Part of a small language model's weights: tied embeddings.
MLP neurons of a small language model. Each row is named by its layer, matrix (up: input weights) and neuron, and shows model dimensions 0-127. Each number is 128 + 32 x the weight over its row's rms, rounded and kept within 0 to 255. Numbers have three digits each.
A block is one neuron, or neurons of one layer that tend to fire together. Before each block is what it responds to, as a language model described it from the Wikipedia text at the highest values.

Mostly "not" or "n't" right after auxiliaries like does, was, could, did, as in "does not permit", "doesn't matter"; weaker hits on scattered mid-word fragments.
L7.up49:049145174138114169142114081139044065125141085097139178126157080121102101149135137110089166161146093133129175110118089143163054177117124176109137089157108143137094160132120111152112123124202128089072165061139099141165136131084116183106088108147087123089120089081101164144146111153110114127156118098122116145159111148112134173180181139177083119147178161111179124156127132150154117169069
L7.up318:181146080163076100173099112128076055117123121161122193107168140121135143138112157090138087138135178103108176166101151132171080157095104182133115093116085160118088144128141161102108147070167097137109109129100151137095152077071078107091113132123106115142103099122115134186184170104104109107095156153155172150116102137156159063127133153112151135130162132117120129116105151081077098110137
L7.up324:117196119179127106157141105111065140099094121154122159151109175182139130155072156132110138157116115191174096097130131150155190159133107100138116183142168131070104150128179133132130095152096145117105156145111153084165099104144112140146104119109170148114086137116145175129200153106110178102076134169168161135094099168078088171150084196131099102095130078103133151152171100105107100140097
L7.up359:083163130113142142167186134102110086097031115157123122109112155095098128141129163084114124111138097202180085148187109186093095129116114120105131111105138171063112115158165135183122154095144129171074150080142095091164181168164133129087129111068169161140087133125152189121057139152150095116155115095125073112171133144122112112110139135146088117140145120103077081157157139118164108150131
L7.up458:144128115111134143125104159065088106083136128170181097132108158109158138076113140158139150161116149069121119095128143152108043091131135120162193122146154145174156108156118139123140199122112164134120077146130150113150150152140142176170056137062117118136097104102138087129152121160097087076120148145129085099166126195141144165135040115121100098131121194133111127110100148146106092117174
L7.up543:090146206222165196122136178145095158151164131145110149072141141165104159124154132127106148102143131146109186149097138139100164126143143122121122118081130158148104074161119156149099138158169076110116138149179078132122154127069066185065131081114134124143176123147118148107108107126101095176167122165147133122148095146086147124168084099137144108133090136063122166121171150141102144103084
L7.up809:121176166075096139165143182089120121119061132114145166111112219099174166117116143096086114112158231123146095139144129122137090149178122140138117128110132167146150056114149126176104120125076141129104127116135130124219102125139095145146108132164065107082135146091104160109148152155150133162142105144149122084079073142175151089133112146069098098149151061105103085138175110166170124162164
L7.up963:129177107129125144109179171079132107146146145069166088128085088160107163118096140086113226105123126173124196130104056103112155074133102144114160147135111081144125132162180106158140112144187122153099154140178122087081162115141091108147109072108137140074092140097114153140099155166186084051107141090175135149126078170135206135131109132157138107099122156057160186128175098142122121180147

Fires on the word right before a bare verb: infinitive "to" after verbs like chose, hoped, managed, plus modals such as can, would, will.
L9.up162:171133233168165131140125129076106182106139104132111171103113096106090127086091129120097151129104122124107143126075096149091106135131101153113111158080103162154128215179160090125134109175097089158124102135160129108105144150117109196118118116102130149107133074109106137169102119097166140069154102155137161147098113092127200156111140140150127177106076128172132180167157156096068106101145
L9.up225:146120107116155138131089091100061142094159121070124215097144130135146098087124179121138110154103124123096140157104101126135183144112136093107127152115129132098130101140131153102135158095117124135147115080139141141107132130150116202146115087148119080088143069116157176144117115109096052149132026093116129115142103138117081105153124135178119140183109156156141102164075112164104143083145
L9.up411:192140125113117137164119155073062144137110153069102148136111172147125139143165098164113002093127094142137095149135135106077125159084037158141123122095110169113117067164163134150077157109120154050105160169181157115084119105091102139136200093160086105133115129179161131163105124082149131186139083123169110115135077167147170154132118086168074163101120086067213148137129141111115129136161
L9.up593:115139167154206144103105205098127111132132086123165144107114080161104122058118128137148096133163109093077117190102067091163162163129089083108140159069110133133081163185103101137127143190137118093086126140167135146161138089107122115080155164126135136056114114125118093165094107142170118169112125104167128090182118150120156097171103135169138109190111140142146134158132154129115058061108
L9.up871:136121139109125152165136060136124113130148076124132157110138153125175109093138155183111129134151147077100119110109086143171147107151106150095112112117074154128180118117097140105143099126096169067119116177138096108152128196157143134083122077114115083113168128121156066113073104130194107136113140105098093071160082148174176077142180158135171091171147122085156152098166124151109086052113
L9.up913:039124192119179153117082095137116126147115064108159132165110145125157145105123130141079121176107126119091120173147133169070147132115084082152118108062110125142117118153102134120131143127048120149111113132130118082119104140106043194105169120118140120131138111123136157111123128110092103114172102155135113107153113158085101176115158174113152155188107096160074148155163135113123159130148
L9.up968:101132098103136163161118118108154105097077043154120075162164091142139187121140144118075093137133075113149122195088091120189163062087101095166127112091088102113142191112099165097148121165074144156122185106112104129079184164101136148096104160142145073042113115084160075111083177119134148140128053142158116090131137183098150123186120129142111110106155111110145118143109170186140160118171
L9.up977:120166117111143163149121124124098165124161128127155122107119089187158143093099174159108133108139150134054096172131080135048107133143072110121077158098124105124067204167141131097161144134123133131134171122152108110162121124083094160113120123152114144187149159041113123172060114128054130095125143166165148090163131140136179147120137178125140133099101142078147148091101130165125214110144

Space or digit tokens that begin or continue a year or number, mostly right after "the", as in "the late 1960s", "COVID-19", "2018"; weaker on other word starts after "the".
L7.up14:086160106100143150136087165116137070173083051120129096144086036132119161139199150145099118089157155112139145125104200128199083140135132161141184109150101104142153152127159157133049110143137107173133140162166135116132107142116071054130100113144152112109144150156078142168125159103165160115130105090124099144190092115110151136166082119095167172151118128134063172118154134177103141133142
L7.up100:151125120172101126146149152140092117179110160079174115152133170164151132137200119154141074152120160147150114196101117102102094117107130090141162114076164163145128162114106196100135147134165094160117167140139107126092117131083078186102173074157132083107146101122100169136140155073138112108141149099087173175145119177163168153170100094090106160157157146153143081114083143094106116097146
L7.up209:145129093089115139165147190173145070098103140171123096135065123123139119097169164135125142152207121096126155134164063089144030160144125128105136134167112127079105149157151122070154123117107054132144166093044104128067160114102098142162189127115083122165109196142155141113160120117156151166116109169129147112101107116098133147184062079154131112094102168089094124158146151139092206103138
L7.up282:116114097143139098087183096113148099099091146051092123104149108120124148130150131162132175074132112115122107112190152107083114079135141158120103135123151157107194125069122110149143134128143072174229162187109124173077133159112104071145129062145118124164114175100081130126148133116143163120179124147149078122126062093155182130136024144084126164151167137088180178081136215126129186137177
L7.up332:107167171149126159190110138137191128133163103068158144075116110083143122129173104137153105099058133139134121079163072153118110126107127185123153137123217199109136131157162104149152129137111112145137137186142116092096095141129072126122180180143084110117120102162137104107146125046109143132141100138118081164169087150123127147173151122127049176144187097132147146054134191034144120120140
L7.up522:164191141065108156112123084169115143098077082085199156137134145133149108217121131109112081101073136108115107123073082101086149098121105093115187143140126165142116163152122129181138098108112101151189144161123070084164123132134152140096164152105157183092143186160177085160145126131133090096166145142138096166121076134159136098140187127118137165085145141126099168169118102104098086151108
L7.up699:148146141162085115122198159154136156169181111114094120140119095132079121148095081099144120114099164139141130130135106135167141110114149089126126183119094102095182121106133209113117091124152136162144190151144123144121116140168129144156168104086139131057180063134027140148143131132145216117085054095063087066182167118145130174094141181078125159104141118069196104181091145138102145095111
L7.up818:131096113147098084151109119142121175063088201137178147107131174062090165144194146119128109091062166104111122107117099144135078129183148085075071134130089194097157192171135102136139136163141088091088150157127172143115125127106123135181094059068165200134097173121075174115164141141083146146142123173135172101125131104163125167149124161129113138087170141115141148127129178119157166126120

Finite verbs or auxiliaries right after a clause's subject noun phrase, e.g. were, was, is, became, followed, led, and past-tense -ed endings.
L5.up268:196111094147144122155139148135122094142080109101178163126183134114116115150115135131171160131136093098062141135183099147112066129127154096085094143158117082146087091172100132143078148141192124087097088155079142164130132080114113063149116115179092104113131112172125137127054143148134108188156136186158100170152117110114131143087148157162078137131133135108103162113128171087142111103122

Connectives and prepositions that introduce a following phrase, strongest on "feat-uring" and "along with" before named artists, also "concerned with", "and", "by", "to".
L5.up259:130139200122133196118161130131247149066096124155169117086235170137147129125141109097091114163096192086133102092106113143154107101130154132164153083150134140141113165170142113167181113149103125054148139120118127157120156126134065137162115095150159152157154130128102148073188117127086153155130131116116151179126169116155135144083131068129118159103101137092127163144131158121122202074102

Mostly a bare space token right before a number, often after "a" or "the" (a 12 seed, the 2014, up 5–3); weaker on scattered word fragments.
L5.up777:132070112197057122153150100189149095081116105094114143127160156129157150152102094131084084144171117129137121120116132147136106175130145146139125123122132103138111050195117157149094158160093074073082231136084131205123110170153146099139133140120152142093113145149106120131107156112088133127101103076126136176146162125079111149184139154137119145127133158095155182142115150192115149113152

Tokens just before a main verb, such as modals (might, must, would), not after did/does, and infinitive to; also to in ranges like 1970 to 1981.
L5.up346:125153170101123102114149112111170045108158098115132169124170080144106104133169174111104105209146119104126142128090095153113120105120060129106093098101097139131166173114132184167214132111159207090122135092137137076111129161120164101083146113193143138104100138137108133124112136098134142165140135109220105084103183091144111116112096134137104173116109169119097094098187142163089079040098

Detached first letters or spaces starting a word, mostly c or d after the, a, his, as in c-ousin, c-hest, d-iet, or before years like 2010.
L9.up103:148099161064137140084189192156120088122069103164178115125138150062136099113149118122163062148152200111147142124148176169172126098066196107093162134138111107140124116083143125115110129138116199084197134132106110125135102129080077191110185163143154167148130127153125097124138141054092156097201100144136093151110122082137115121084102098094135158098072105112158152088148083123185111166121
L9.up138:083096152126177153165051130127127088151155143115117114114104128101124133077083148137147127147121104132102083156157181133117105129061142155128155108131134081157113120092131122128168177156120092041107145101136113084129126109098102125101106130080095094119141171083121127134098157152070144155185094157175119154134070100140142127123172096200087107167190115134071148124155134112113170169095
L9.up247:133096089124110144153117132133075178143084144061081158074130140095109096077183154076074098130166102106097105139130105133133127130123163133111161109096107133106135130144129111084121128078142160201114121148125128189151157104158133123140113108126071131191121158107123090117179167144151114191091141124120114131162156112147101098170074149077186126124139120150088174086102125163105109176125
L9.up269:137134110168098083162101145148177123168110128138158167161099170077186128074130178115100137103159122091127155157132151106130087045129121189142154130102122113136171123099138176102149105166134129104083148150066092130077131123157117083124149124124157136146055107113089073023151134154110163154132088105173084124147070126136162129182176053157161074116139195136097182086104088120121152189160
L9.up383:121130135097163093081100162128134116137125149102098087122083080090124106130171130142161187101097168139132103148118108137163071178114135126112158126070137126078109151123143102088120160143151154073171109169191147127149125143061077082061083127109097131099075131150207124066099159152137121129185140148117095096146142114141116108147188127195124151105157100091066151158115111153131158107164
L9.up467:100119142070084090145085200108143108122129172129113116081096140130116133094125111099131157094090170066123104108114105148100074102109164184159127121145142175132137109110109112123098241175088137100181129178100171074056126113118065051094137124149150135139122136138078122060106187170073118154090129155079085154217139117141176127101118130165088123141158155090150118078121088121156158184147
L9.up567:064084036130136124193121102073115130137131151149110069129132151139206118127135093113135167121154201100113143087141120099156135150101135097102137099114135170075137202085152162103144123194116084146091122146119112113119135130143064079079120157165161140151151128064183137139137168176078137159124135055145163065141100109118103115142163131147154085186125127141120111075062147117112158101087
L9.up985:112123100104122094127123150113130186122106112092120175124140137160121130096107148092152118056114118106152090149112074109096185131117133117150151136164115143141091044208083153125176103151123123116137158167139157198060140132184160135140147135116025162083155162117110117129093145121091133165167154107132101162096176124069117068108149074102044115150099202136120147115082147160125126067139

Final word-piece completing a multi-token proper name (people, places, teams, organizations), e.g. Rochdale, Dowie, Bundestag, Burgos.
L9.up285:106076080148149076128158133138147077118149092142129109139109110103124145151090127140173118155138116201105162172147132123140175105159137083162144138110089105148125131147208120137062110182173121199186084140110104115158107101097095146157097151160124110159157081090138102141143176112153102113140129135101152126177116170139160069081159022087170100173133098090106172129152138116109116104134
L9.up465:157129102166071077128099152144175077168177138125112142175157135129116190159125187119094120084109156157170193152144130121096172097176108129081078134088141112108124097158137134100093145129067160216095136146103152087148156125125197145172128199095122110181099126109094091135164190068182135109177118138120119152097146177168120082077104104081135079170120114177117185174109123123124104123156
L9.up588:101108041107129109151106089146121098157127167113099142075166110132134087107146100166127081120134057151100166149117129165081169085140102128087178150136115083139120122173176085141143112090106096136143127093111128139101117166140149124131174120071160127128145117173110128141157106136128144093146102099172188159126114143125100091112112049184079106142131108129111155099126104095159164154133
L9.up658:222016140117124172147116160145106114130144099159119113143172087092117137150115130149121174185162132108104111101143178134133097142113118072124132158087129123164185173118147145139132121119092152154136073152155131141135170057135172090128131092077167159129116099107130132131131114086147151088127182130069156130122071176144102030161085076120124133090110147124189147080060155073135128168119
L9.up801:118091171147116115192099166161119112131069102135119148107138115210136108111073142102195094196112127160120202086115062198053178108174203131131154173103126111148203119187143122094180141145097171129155146203101114164060164093112152102139175109112089132133145096189106064164131098112107126123091160103080166133067119127111114083103116094103172123151096108147128153105112143116138104102146
L9.up833:143140107151118098180140162110176147140096159130166144092121112147113120132070164104083179173139149136138135082128075121092116082165103185160177135073118101055151167138158115107150131153145143125083172134167089137108177119127110167108138099182193156128108075141090098127091103056092131167086081101139167165139072160121126131086085067180155161157063124164155151076128123125124116080118
L9.up858:170067061077077142117140142131093122130147108114066140117150125180135138143104154163168111184146155185103162118129120134113102096159121167126129181134164138091114123187114087110133154110096083171104088156029155180082110123098156119122077129138125106138093132151128127130115115095083105143044112096085140068114151144106171121133127079129115086167114106140118089151142151134204057137131
L9.up869:149114133102041088045107122103179145115092163123087127085146114135175115172101171119131116165174141193157160085115115177114139083125077116187087156159142103060161131141092182172103112137129116131143170092162178148135141081119103149119162132049126151183127157101068072135112138088119099138122128087113113129171131169127146126077135078048061104160113125131114155148153154066066113136118

Ends of transitive verbs and prepositions that directly need a following object noun phrase, often the, e.g. protect, describe, against, of.
L9.up45:167113123184156170133121099118127140131152106043096149051137148109138088124115107130122106167150147192143102142140109153161107102166113162154122077130120115121124224143090122167128093128100142131156137115062138149140154141134090141156139099156081076151131111167129072124092106079079164097133102098118144171163129129093143093119136126085058115149113122148148044139159095072184125144112
L9.up67:104129133077159099153157141111106185095123083080123159080104127167086154124141166081179142145133103148127105126136085169094138088204107099109165150125144127172131051129206126182162129207127162127161096146139120106120201180057162128105120132129145083164156157109165139110176098173122090075143115115143077128139062065102120157087154129103142118097154083114120154082070147141182114130082
L9.up248:119135114138099170147179139106108149057096117110128107088151153093121165101087141113176094148129160114129111180142178144127161164081150118089098122137104122149095158159123076153129157126163107075113148099164088142124193087136133143098075154072153166080108114150148113072122071103113057131128125093189115156138077130070142106131168120107148130188126084144126178184127117140190103125078
L9.up368:147089095088172092049151180167202125043119143158116156138138148135155089108176127174174113118177101148136100134138181104130129143123164097102108114145133156079186077186170089190158074167083153101149132156088195152111198118109118095110135137147085119147095036123069123146118110160117118122180138109168141127104153172153098058146166083115172153120124071112119132087114136188179137120166
L9.up555:095128157095111183142163143135088142112185179082106081095145144105139136060107120144068141180173096159113150201118101141079138166075057075099140117099097135112188109125158147168156134147090163142183116080107115129151127091115115159117111104177073174150100152198140099087080152115127106160099123127145112130140148120110153110146156117136116098102155106098159106152156158140148121091110
L9.up928:133149128180059125085127190122080117068140107118101083101118081128145075153122132131186139156143101136125087189110095092157086099138167116143162082115151103112141085145151070117167169168144186141143172146057124164082202113120102117181154099099129174180141104141114113164134149114116135102121179109151157189132168147115123146156107137138191104182130146096123148163115139109095172103145
L9.up952:127125144148142173134082114124163122038087046129083146132165100132126096129089121169164113132152122150132092145106098144117151187150087067087163128115148162018139087157130154171167125162073109141151134127125154141137157132090120139107174156165131164139172123150086091111152130136100110106147127097152148093173138136109142167096114170111136117114068107186146115176120178141091125126086
L9.up1006:157090108071118146110138096131143144072136156119136165116135112120121118096095129115115141149135150106118114125097124126106181136162154158169112145063137115143165095116114137102145176128097122080061111145138069127083201085032138120114139174090119112111162100157139163085118149051128126086153186098089151116140193106123110171169100097056161142138112132127130176165112149039177131019133

Final subword pieces that complete a proper name split into tokens, often in sports tables and lists, e.g. Syd-ney, Clevel-and, Singap-ore, Athlet-ic.
L5.up344:125109106143138130140150128114161126158157176187116131123181180111101106136107203124167119122104113157123133121108192080161127091162117156124184112147045122129091175103122113170114087150138132131136137087139200111137132151177102128151113125122157117126148160101103120135111149231089117096119133134138093155100104107103059099141157141218134113066145118069168077138121063097105121081117

The word to right after a verb, noun or adjective that takes a following action (required to, attempts to, tends to, allowed to), plus clause-linking -ing endings such as allowing and considering.
L7.up29:132143130153109134114114112118174115075160105109106147100130157172109231145146153150166101137098161146151104115074137135125110133047053132115109115132093109085148082168097178146132101131109187102112183071152131088135106154082152199113101051134067099111145118101119145098102132117091127140153165113207173140127118150159178149081153131164045143107089135111158109145177158153138165111090
L7.up303:109137154110130133160104130081126151096109138140136144121123117131147147132119167124097118150162086106147115094176083145167211092113113152115089106062095161113197138120083104160081135164131112116113184130116163067126209145130154167109091121178127162169140097143126148103138142084122132111147108184129155152106156116147145127125167056138134121189075120139122136147102123100135135111147
L7.up315:140141125090146139117153142069142151030159094147063132155115169108151156125148096163135068197145097112132124194074126192136113129128104101191078147133167175103085164061117129086125175169107193119127071119165128124112157114122177087111122189105131142165120117150102104119072100102130151066166107137171115189197175098124130119122122160078114124075205083090142136141187110174142079108144
L7.up460:176173077116139150084153140161143121070148158120140094162131130161177114131145069154143138163091124213105069094112092118150126161095125124154062155117145131112156159163093152132141133144131148105087156119146202138104126138166121202147128099115130107168128072123146081122093133091110160104103171073116114136128117129147187072151162138106136115111138121068116089109156166141115165101128
L7.up509:092131176124118155120116167092087191124175093134139114168144140119090097187169099148134087189148155130108068157166120136106099144148129139138107167103122062144112095120123078114134155116149120088111194125123117131068123147099100130120141114088140071123124155224174120118149111112109112080255109100123091116173127082141133172128154132150110095119168154204157168155126161069132169105156
L7.up545:100102138172147120169089120124146130087101159091120129064107186115157106102152108129143175093152164100130158146137163176177101162157109084121037093098110102132065174161143133127115117126081133119146125150100142134106161099111142101134115132066170142143118140171070059174075107136133136131141135111130153126126155112112078135119136150170123101137155085080110084190127122115140191079101
L7.up722:081114125097106156154157109180129100094159132125119110154158102099090086163138142133098123199148183129127147091097127152120127175132090098145103084155160144093181110133079179094180159133077188087129125110094138151118091081140160144113131161144159160143124121171175119069094105144114147125137149102165135171145138111159162119080123127096147171150082135140199135139114100129117113110207
L7.up775:119054152122124134138071152087092107129116179104066170108114158144113175112158125130138110138123124131121180106118166114199173171158128106095103167104145146132115167158185109188122095190125141109129116195141092211092137159130102153060150138104142151112093119120130140096110158109033087136120161079137159182157074093114164096063076104092103154152122121131140110136119077123106145174141

First token of the main verb or verb phrase right after a subject, often a word fragment, e.g. foc(uses), dist(inct), is, are, not.
L9.up204:106124143083075124126104191090127130131153103092219129165212099134186118132157139064104150089190166137048142085093122142129146131197110127135123141150052139111116139135178169134091135142152123093116139094106165093155114104114151092106161083110179182112116158150135160141141156086087124119123144127153101130139125107085120161129137159126194125128128088095124174120101086134099124150132
L9.up243:160114166155128205117136073185146092091089186139110122120123121086128109125145077128127098101144081105089097095184125107117126063109115140120145118089128141191132095200114122105109095152064146131179163139125138100104161161178102108136127115116137162106149167130192107156104093113116119141144135161111079083107116128148094098095120073115103098101116147154079150139164168064097115112114
L9.up295:120100112152099181152104142132160100151095114128146145127202173052106152130151070114082111181110163076174128138121139183137098078085106142095178194113129104137117112132174097158108142132114120092107129167120112109104129126154060163131146159152141110115098129109142087157134159130138153160125093098175079126115130137166135146131164141120117170155128108135041083121102118088102112142124
L9.up771:137133086083087131164117124100147110168124107093108104172127186106132097125143054096085140100138153101121120061116139097115115129131101084092123134136139181131127112155159169138133150162123120118106123118096101137213157069013100184159121153088119158135154106131088153096073181125081119134125140179163115138106106118122128136139120149152108138154065112085113125121141138165095100138125
L9.up924:141115113076152165140135124094078096165113151127105098170099173095163086143086073148131111118135161132108160117107124176129124129142069112114109111143085110119183147151189149212160200119072146086172163133052203121176136127160129155116049050077097110123155125194156148140119133097157106143151100133132152104156174073099151184134105103095112136097171174137138133177124165091133133191100
L9.up957:136139113092082162080109149183096182132113103122114122122162117110098090090159130129071121141167119145093166135130104130138154085175120127087124163106112209195157203133150089115128121113101109169128128168109137121101153156074109148133147120126100158134082148156116101160174097127148130117156125101119137071075124076137201130175161143124112152139111128072137137138152103099086124185133
L9.up999:126101109152114132112130158144117089117087122101097160122152113083154151097072179066185128138183135120096138095107158192114138097114147155150110136137110168058121114118194130091087096094155117161130166115074192154116084135107097128124105140134140173136096098156101131146126143111147094165191143152169117103109129124134170092129130131098100150152068091135143135108117106062099111163149
L9.up1023:107099113115167140078096175124183113122106173064179077180164153129109111122094115131099121070070100059137142131135154131119158056154143109137190145072111088166155138152131175170097063160171134197106147106160112137129086052100176144172119134133120102098121177123129113107081127083101124139152106101088095076164124083129129125108130150119105176103104099110150109099113147073133176139173